python train.py --intermediate_size=2048 --qk_norm=false --dataset="wikipedia_en"
MLP neurons of a small language model. Each row is named by its layer, matrix (gate and up: input weights) and neuron, and shows model dimensions 373-500. Each number is 128 + 24 x the weight over its row's rms, rounded and kept within 0 to 255. A neuron's up and down rows have the sign that makes its largest values positive.
A block is one neuron, or neurons of one layer that tend to fire together. After each block is what it responds to, as a language model described it from the Wikipedia text at the highest values.

L5.gate126 [151  85  84 148 136 112 119 129 141 125 112 116 112  98  98 143 118 124 165 138 145 112 129 147  91 150 156 130 161 126 140 138 183 144 158 128 155 210 167 135 128  67  84 125 154 139 128 140 120 154  87 107 140 153 132 109 149 160 139  79 191 157 127 143 152 138 104 119 145 137  79 150 146 129  97 135 160 115  95 137 169 125 131 123 126 117 111 143 113 133 129  77 121 120 119 122  87 150 116 146 192  92 151 145 140 147 180 139 108 126 116 126 131 131 118 135 142 153 119  62 157 118 134 111 162 119 125 127]
L5.up126 [139 121 113 132  62 127 164 139 150 130 117 141 128  99 146 128 152 109  93 107 148 125 135 157  97 130 148  78 118 142 150 161 165 143 154 153 157 155 153 102 131  91  96 139 132 121 132 116 101 138 134 122 173 148 146 144 118 105 102  87 161 145 141 138 114 173 148 170 135 132 107 138 157 118 123 153 160 123 130 130 127 145 146 123 154 168 129 131  98 105 166 155  90 118 120 153 100 147 138 162 143 103 120 158 107 162 125 146 105 142 113 151 144 130 159 131 130 125 138 159 174 123 123 104 175 116 121 134]
Responds to: Mid-word fragment tokens

L4.gate263 [171 106 125 143 118 115 151 109 140 118 119  95 165 114 138 156 103  86  90 136 127 130 160 129  83 107 185 129 149 155 141 121 116 135 116 123 142 115 125 102 108 100 122 152  93 158 127 107 142 159 147 155 113 131 145 110 136 121 158 121 136 119 137 126 122 105 131 136 123 123 165 102 105 154 100 143 124  97 144  98 130 101 118 121  97  99 147 162 105 148 113 112 142 122 134 129 116 120 110 164  72 146 109 107 132  98 139 143  77 107  76 112 132 135 154  86 136  70 105  98 155 134 166 107 102 147 173 108]
L4.up263 [138 159 100 108 100 123 146 103 145 133  99  88 143 107 126 167 117 102 134 100  67 112 147 122 141 139 151 103 117  81 137 118 142 146 157 101 143 120 148 120 150 141 125 167 135 125 122 149 111 117 138 148 152 179 143 144 133 103 143 148 138 147 168 132 173 138 119 127 147 111 157 123 152 140 118 114 151 116 102 132 117 113 155 110 108 113 130 104  82 135 114 107 133 106 156 187  94 119 123  92 128 122 105 193  97 159 136 105 126 104  78 128 126  95 118 105 116 122 134 111 161 132 127 128 123 125 184 125]
L4.gate362 [112 111 116 143 145 127  96 149 149 127 111 108 154 125 129 119 120 129 103 145  49  81 174 118  79 114 146 108 140 132  99 139 128 116 132 118 140 140 149 129 124 134  72 126 140 126 159 108 104 129 130 159  97 170 121 114 134 145 107 127  99 142 132  70 122 130 180 107 123 149 107 167 141 122 133 108  86 126 155 113 119 116 154 117 130 108 107 133 124 147 120 113 109 111 108 134 126 148 175  99 102 114 124 113 147 152 145 122 135 181  99 171 109 118 144 132 114 128 166 138 111 130 139 138 169 155  99 122]
L4.up362 [124 135 148 136 120 111 114 123 129 178 121 138 130 157 104 121 178 192 130 131  57 133 105 116 169  97 106 146 163 118 139 100 131 145 130 132 200 120 105 146 104  94 124 110 116 181 134 116 126 110 112 118 102 120 128 156 128 147 155 121  87 112 134 105 133 128 181 161 127 164 129 133 126 120 139 118 150 111 106 105 158 137 139 153 164 110 135 145  93 103 108 198 145 154 121  97 127 128 102 114 117 133 154 125 105 115 126 116 109 120  96 135 164 138 157 103 134 143  63  93 135 147 167 114 130 121 132 124]
L4.gate856 [146 119 112 145 144 119 126 106 159 143  96 114 146 126 149  76 122 122 147 155 141 123 147 129  84 136 182 102 157 142 155 110 126 148 131 123 122 159 123 171 121 156 103 142 121 101 146 131  91 113 158 106 107 139 161 165 163 135 146 122 117 131 133 109 131 122 123 157 150 151 118 135 147 121 104 140 111 137 162 139 145 166 119 120 169  96 131 151 194 115 104 133 104 119 162 139 101 132 141 141 136 144  90 114 131 154  83 126 142 133 118 137 149 126 161 103  84 104 134 125 114 119 128 127 116 155 136 153]
L4.up856 [131 143 121 134 159 119 149 133 154 103 139  98 115 118 119 125  96 147 158 121 145 113 130 151 120 137 188 130 149 139 156 128  74 111 130 144 135 115 120 105 103 139 129 139  95 107 133  99 140 115 157  92 160 109 183 119 123 146 140 135 162  81 145 105 166 112 135 162 166 105 182  70 156 110 145  97 102 125 144 158 137 175 127 131  80 128 120 109 131 130 116 131 119 143 141 176 130 132 129 160 123 119  92 151 123 167 119  95 134 159  89 152 185 151 167 120 106 136 111 116 126 151 141 126 133  97 126 130]
L4.gate1017 [118 163 133 123 103 142 151 126 131 103 107 129 100 160 124 202 149 156 105 116  97 119 118 158 127 136 123 171 141 101 112 131 138 133 118 171 149 115 132  80  88 157 129 132 147 142 157 117  99 171 123 111 129 139 129 131 160 112 141 131  72 158 120  84 173 132 155 132 134 168 176 107 135 115 155 136 137 137 156 116 123 110 143 138 103 148 156 106 144 124  94 140 116 154 120 153 119 106 156 138 142 160 109 124 137 106 135 138 102 145 126 124 100 103 150 127 132 145 142 161 138 163 150  60 100 112 102 131]
L4.up1017 [135 167 135 112 128 142 155  78 129 149 124 120 148 135 172 152 132 107  84 149  84 117  64 143 124 121 108 138 155 139 109 107 125 128 123 162 137 133 122 101 142 156 121 136 172 152 115 114 123 128 127 168  72 112 129 138  72 161 131 118 134 135 151 127 109 119 188 137 153 146 159 144 137 102 129  75 122 141 136 124 146 139 132 114  92 144 153 110 162 149 117 144 164 157 129 146 130 169 133  35 100 108 126 147 135 151 134 110 125 113  92 140 158  86 162 109  98 136 120 150 141  96 111  83 140 135 100 102]
Responds to: Mid-word vowel fragments

L2.gate627 [142 128 132  98 122 130 118 105 151 120 128 129 155 122 100 112 115 124  90  85 130  97 136 154  90 155 123 127 151 135 167 119 111 109 103 111 106 126 169 115 146 120 111  99 124 108 138 125 156 102  84 121 139 123 134 106 121 127  93 129 108 105 162 134 128 147 109 143 184 116 135 110 147 140 107 135 113 139 139 145 127 145 102  98 141 116 150  78  72 115 121 107 153 145 130 125 125 122 128 145 114 156 124 175 140 106 129 114 149 142 159 163 130 103 149  80 155 130 117 128 158 108 145 125 128 132 110 127]
L2.up627 [105 140 149 148  90 150 141  96 145 114 125 113 145 106 135 125 120 131 126 119 149  88 126  84 150 117 142 133 134 105 119 110 134 159 128 132  87 147 145 156 166 142 173 120 124 109 105 158 126 137 114 141 161 116 171 112 139 126 129 140 141 117 130 105 146 154 157 132 150 103 143 106 153 142 100 121 109 146 139 163 137 146  90 148 130 125 109  92 140 131 135  94 127 174 182  84 106 106  99  95 135  85 120 146 119 143 158 113 107 177 120 114 157 138  97  91 138 128 101 131 134 133 115 122  89 102 115 142]
L2.gate849 [105 159 139 199 150 120 126 139 139 123  71 114 118 169 114  63 146 115 130 165 136 129 106 110  83 166 125 131 139 112 143 106 132 122 125 101 129 142 110  98 129 119 144 136 137 168 155 112 120 140 131 128 131 140 143 129 126 131 151 105  93 142 115 130 126 130 135 139 131 124 121 126 100 134 104 149 127 159  85 168 128 118 132  64 144 130 108 133 150 128 121 144 148 154  95 135 151 109 113 102 151  93 123 149 101 126 140 117 136 122 101 152  94 155 169  73 126 137 141 166 141 107 164 110 130 129 143 100]
L2.up849 [102 125 124 195 136 130  92 134 160 115 136 101 118 140 122  81 161 133 150 140 107 203  91 143 116 161  99 123 119 121 130 119 143 114 121 122  99 138 101 139 147 146 138 104 118 136 125 100 111 139 140 107 120 127 116 129 131  84 152 148 103  92 127 117 143 158  73 147 122  97 112  84 105 148 150 157 116 153 106 167 143 157  93 117 142 107 131 130 144 166 131 151 147 164  94 151 132 114 127 120 151 106 113 176  86 132 133 125 144 102 111 155 140 146 158 114 146 119 168 156 103 110 177 129 160  80 157 125]
L2.gate1650 [ 96  97  99  93 145 169 145 112 110 153  70 139 137 115 116 136 143 148 115 137 130  99 135 128 112 175 130 130 115 143 129 134 143 129 151 136 106  96 127 164 126 106 137 131 122 135 173 121 176  99 202 111 126  94 160 155 139 156 136 153 128 112 170 117 125 123 180 150 107 108 112  84 139 105 101 145 105  96 120 166 134 125 172 138 124 112 124 169 102 129  92 123 117 145 136 126 176 125 127 177 138 151 113 131 149 150 120 122 107 110  86  92 154 134 131 127 153 152 119 111 103 135 155 134 150 117 136 123]
L2.up1650 [105 136 103 145 170 119 151 111 145 121  87 136 112  81 121 128 131  88 127 148 139 123 118 100 136 139  90  96  97 128 115 167 144 119  86 120  76  98 141 122 127 157 116 157 140 142 123 170 132 148 144 135 163 146 151 173 151 144 151 178 122 139 161 132 113 106 135 141 119 132 108 125 121  90 113  92  98 134 164 121 136 109 143 131 184 127 106 139 147 161  87 175 145 137 132 147 146 125  83 130  83 141 158 141 102  95 127 141 173 132  73 103 118 116 141 134 146 134 116 113 124 145 141 143 162 162 147 113]
L2.gate1710 [ 94 152 103 138 153 124 143 143 100 116 114 162 101 129 106 153 129 127 122 110 124 103 136 120 143 110 136 127 106 137 121 166 155  89 147 121 156 106  94 125 119 133 126 115 124 141 160 148 115 126 136 150  97 111 131 120 141 147 129 110 158 111 143 127 125 125 116 160 132  79 136 127 153 145 111 131  97 147 124 114  90 101 166 158  95 101 129 112 115 143 162 142 148 113 151 159 134 109 151 119 119 100 130 157 143  97 128 117 112 114 147 141 142 161 159 152 124 131 124 164 120 123 138 190 115 148  87 134]
L2.up1710 [132 143 124 147 107 124 131 157 116 150 134 149 146 131 107 112  94 110 119  99 173 116 159 167 116 139 138 127  63 177 124 150 139 173 146 140 197  93 120 136 142  90 134 140 136 118 183 149  95  62 136 105 122 136 117 134 156 137 151 152 144 169 105 154 129 121  90 148 157  95 107 108 142 102 115 108 103 120 124  99 130  84 130 171  78 129 144 137 136 121 133 134 133 126 141  83  82 130 159  96 116 114 114 120 150  99 125 120 139  86 133 131 156 167 140 138 167  85 141 111 125 127 157 149 126 112 100 130]
Responds to: Split-word opening pieces

L5.gate873 [136 149 111 120 125 135 138 130 137 127  97 112 157 154  75 124 128 182 117 170 129 149 136 134 100 110 124 106 150 143 120 152 128 136 160 144 112 141 169 111 128 115 141 153 132  87 142 187 132 179  75 115 144 124  82 138 147 169 126 155 125 149 108 156 129 113 160 123 108 121 150 122 138 114 158  93  95 100 125  96 104  89  89 134 149 111 116 125 117 129 141 115 115 117 110 131 155 125 110 107 122 136 150  97 139 140 103 106 128 165 155 112  69 141 158 124  81 137  93 120 131 124 123 113 135 160 171 132]
L5.up873 [ 78 131 114  91 128 112 178 134 146 122 113 161 107 103 171 102 175 160  90 164 152 166 156 135 145 144 138 157 134 136 107 121 145 104 139 152 122 149 157 154 119 117 149 109  87 133 134 142 119 121  81 136 152 113 124 144 123 128 159 138 119 160 140  73 135 119 117 121 141 166 180 148 145 109 119 124  92 123 147 150 141 100 145 134 141 153 138 100 141 164 103 170 133 128 159  98 153  95 119  92 134  81 110 145 154 134 115 116 120 116 139 135 144 119 153 107 133 138 148 162 163 143 129 108 115 144 126 158]
Responds to: Lead-sentence copula

L4.gate98 [114 102 122 143 120 130  96 155 120 102 116  91 129 128 110 118 169 162 132 130 145 139  99 100 113 104 142 133 113 136 136 168 153 116 174 133 132 133 107 141 130 156 174  88 163  91 137 174 124 171  76  98 148 128 117 138 130 126 100  92  93  97 109 142 125 139 110 140 148 120 168  95 121 147 137 109 110 148 167 110 141 149 133 130 118  88 131 156 119  90 104 102 180  82 172 127 117 136 172 131 128 100 119  93 189 113 131  96 133 156 107 141 140 147 157 145  74 142 147 153  95 123 109 144 102  97 107 172]
L4.up98 [136 158 141 142 101 148 132 150 117 118 106 146  95 121 143 120 120 136 150 118  97 139 135  90  89 122  90 175 120 107 147 109 147 112 113 131 106 117 114 120 123 132 140  94 116 135 130 135 137 138 131  95 137 132 147  87 191 163 129 107 117 101 130 126 116 129 165 107  85 132 147 142 147 104 146 111 136 130 149 122 120 101  50 100  77 140 142 149  88 137 107  79 134 182 117 137 136 125 130 136  91 107  91 144 165 129 101 149 127 171 180 124  87 137 155 126 100  92 129 115 128 124  86 139 112 139 129 127]
L4.gate372 [131 110 119 141 128 137 129 155 152 138 146 129 126 137  81 122 126 146 133 123 136 120 136 105 125 154 116 167 161 108 147 151  89 107 111 112 146  74 124 139 109 117 137 111 113  96 188 124 190 177  92 153 139 155 113 146 153 164 140 109 155 123  78 120  74 162  89 126 121 137 175 115 150 124  79 135 110 162  87 118 161 196 159 147  89 134 134 140 123 161 121 132 161 139 108 133 146 124  99 132 118  76 107 100 156 142  93 128 128 124 142 151 131 115 129 128 168 157 127 111 119  98 137 116 121 128 144 138]
L4.up372 [113 120 145 142 131 133 114 141 126 117 100 160 106 112 102  98 104 132 147  70 139 141 160 119 135 134 120 151  95 128 118 128 115 122 171 147  99 134 118 124 143 122 129 127 137 134 124 113 148 143 138  73 129  99 143 125 147  85 182 112 141 128 121 117 108 123  93 139 142 149 112 128 149 139  67 124 128 105  72 140 150 108 157  98 140 140 130 127 108 116  92 135 145 118 144 118 124 137 104 106 147 147 125  91 159 151  91 110 127  86 104 138 121  83 128 143 118 131 155 125 131 140 120 147 188 113 105 142]
L4.gate898 [135 123 138 161 106 171 127 147 126 118 113 115 137 122 106  84 169 126 177 129 125 126 133 158 111 129  92 123 176  67 135 143  85 146 108 171 111 123 108  88 128 129 147 125 154 150 149 148 148 157 131 128 119 106 155 123  92 160 106 126 113 137 113 151 154 122 148 111 128 126 162 127 135 127 158 165 165 135 146 153 102 149 124 118 127  99 121 137 129 120 122  87 142 140  82 183 159  72 171 122 145 102  95 114 164 166 132 116 121 138 162 134 135 123 161 135 105 190  95 158 106 123 141 146  93 159 126 113]
L4.up898 [ 63 169 113 130 134 151 159 139  99 108 145 120 169 122 142 142 168 123  78 104 141  78 137 104 140 122 128 121 117 118 112 153 172 132 145 151 136 160 180 129 184 141 124 111 143 111 152 117 123 157 137 150 135 167 161 157 146 122 111 127 106 146 117 178 105 100 128  87 131  76  95 133 138 154 140 151 102  77 149 152 110 139 129 115  78  97 120 190 141 107 147 114 113 112 129 128  95 122 126 144 108 155 134 120  92 149 112 136 127 156 149 124 159 124 119 167 150 117 137 134 139 125  79 121 130 139 140 160]
L4.gate1528 [124 127 123 150 116 140 138 125 104 126 152 139 162  79 111 130 113 125 129 180 142 157 115 125 115 102 123 131 139 138 138 147 154 173 111 103 111 126 131 112 123 157 114  65 116 156 143 146 160 145  85 148 161 133 144  98 103 146  87 135 144 147  90 119 138 156 115 118 138  90 154 208 138 144 147 109  78 121 122  93 129 122 140 133 104 115  95 134 125 135 119 132 124 138 143 111 133 116  89 151 125 148 122  89 145 130 100 130 143 114 157 182 127 101 119 133 165 137 151 119  92 122 147 113 100 113 126 119]
L4.up1528 [122 120 103 119 137 160 125 135  93 131 152 129 151 109 106 108 139 137  62 114 136 101 119 145 167  98 184 153 170 142 172 146 156  99 121 109  94  78 129 148 165 176 135 111 125  92 152 133 129 116 102 120 137 105 118 159 144 114 156 130 152 171 119 156 103  85 143  98 139 157 137 117  83 107 142 156 162 122 105  99 122 139 115 109 151  67 108 147 137 142 144 118 111 118 121 129 177  71  76 115 129  90 126 127 109 125 139 167  80 143  94 125 130 146 155 124  80 136 128 106 135 124 148 125 120 138 141 116]
Responds to: Family and offspring details

L2.gate307 [105  84 108 152 127 113  78 152 146 128 123 139 126 165 164  87 119 161  92  74 175 137 109 163 121  71 145 131 110 140 149 126 124  93 143 147 113  88  90 153  81 120  98  95 137 106 154 132 120 125 148 108 142 110 155 110 151 142 103  66 168 142 126 128 118 126 125  82 128 105 166 101 131 114  99 116 169 150 106 104 144 139 143 140  96  96 107 158 116 118  84 119 136 125 115 140 139 142 111 148 136 118 106 160 118  89 135 142 124 133 116 137 111 122 142 128 134  74 123 101  76 136  90 138 144 101 101 120]
L2.up307 [136 125 117 110 130  93  85 168 132 118 170 137  94 106 117 139 128 128  95 117 137 159 129 147 113 131 140 159 132 105 139 144 125 123 128 134  82  89 120 172 112 148 115 119 111  95 154 172 123 137 142 166  90  94 108 138 138 134 159  86 103 119  66 136  85 153  82 131 136 152 122  70 119 135  91 136 124  94 125 114 126 132 170 123 121 137 115 105 119  93 110 144 155 135 146 116 146 131 144 112 114 100 131 116 134  67 105 158 140 136 120 144 148 116 154 176 120 107 151  86 124  90 176 130 111 146 109 120]
L2.gate890 [114  98 121 153 116  71 186 138 129  99 143 148  91 135 134 114 120 109 145 126 196  82 133 168 159 131 129 106  98 145 151 161 154 107 154 126 125 157 127 152 126 114  96 128 159 101 121 136 102  94 158 111 113 119 131 141 165 104 134 117 110 153 129 135 173 142 128  94 133 114 172 121 143 128 130  89 162 109  95 122  92 134 135 111 148 109  92 142 124 134 132  88  84 152 147 138 136 145 148 143  96 126 150 133 102 109 131 142 126 121 111 167 129 126  63 130 136 121 136 143  84 154 149 111 177 111 111 158]
L2.up890 [118  78 109 133 144  99 140 131  96 132 149 131 126 113 127 129 110 109 141 146 139 155  86 154 122 137 115 133 109 129 113 148 183 124 120 115 131 125 135 104 112 130 141  92 111  97 129 113 109 100 108  99 139  94 137 126  95 134 118  86 129 128 126 109 127  95 117  94  89  76 142 145 127 103 102 153 144 152 150 109 107 111 130 121 166  82 182 124 162 134 147 121 136 120 142 117 126  93 143 154 121 118 123 133 113 135 137 136 137  94 230 124 172 141 130 155 130  90 112 157 125 126 140 168 115 108  96 113]
L2.gate1097 [145 152 119 110 106 120 125 100 108 117 126  78 122  95 121  99  95 140  97 101 112 114 141 130 150 102  94 111 175 114 168 131 139 130 136 115 108 117 158 110 174 133 111 151 151 105 118 142 104 131 145 130 164 147 137 140 166 100 136 124 125 102 136 143 108 166 132 123 145 179 179 121 119 134 141 117 119 136 123 139 119 132 133  96 110 143 132 159 153 146  80 133 133 111 163 120 135 133 132  95 128 125 153 120 115 139 119 133 157 101 133 133 134 134 108 119 145 130 160 159 111 154 137 105 110 123 112 128]
L2.up1097 [123  90 126 154 134 128 142 142 149 115 127 162 140 129 136 105  80 134 109 153 122 143 137 137 184 120 134  92 154 147 164 168 154 145 144 123 144 113 124  82 144 118 130 128  78 125 128 140 173  93 139 156 146 114 175 146 173 129  76 109 136 119  76 120 136 156 159 112 127 161 108 103 165 102 129 121 119 106  79 141 149 109 164 107 110  88 147 135 114 106 152 111  95 141 165 124 149 113 133 151 132 106 153 136 118 168 166  91 157 128 141 101 125 129 118 142 133  76 140 142  95 125 159 113 141 120 103 142]
L2.gate1164 [142  85  80 126  87 153 122 129  59 130 119 125 162 141 128 101 123 122 145  85  79 150 141 117 124 180 189 113 102  88 111 138 111  95 113 164 138 127 117 145 134 144 118  95 137 120 125 134 135 104  68 103 118  98 101 117 122  96 125 124 121 163 127  98 111 116 119 106 138 185 111  83 144 105 120 105 117 159 114 132 106  89 105 145 124  98 156 129 180 124 143 133 121  90 159 175 131 124 143 142 136 127  97 149 125 105 106 146 148  91 118 135 152 128  85 141 136 105 119 136 119 136 121 131 161 145 128 167]
L2.up1164 [115 107  75 130 116 138 107 135  78 112 187 109 143 172 163 150 144 102 126  93  98 153 134 168 149 180 203 103 101 149 126 174 122 119 154 140 151 176 136 118 121 111  94 126 151 130 141 120 123 121 122 124 104  89 124 126 157 125 129 151 111 110 134 117 136 130  98 125 112 161  89 105 119  94 134 116 134 124 150 116 133  88  46 149 119 122  92 120 156 164 133 184 114 100 163 158 149 171 136 105 130 133 140 159 109 116 131 140 122 111 115 156 143 137 117 147 137 128 117 147 144 108 112  98 143 139 109 114]
Responds to: Infobox field and cell markers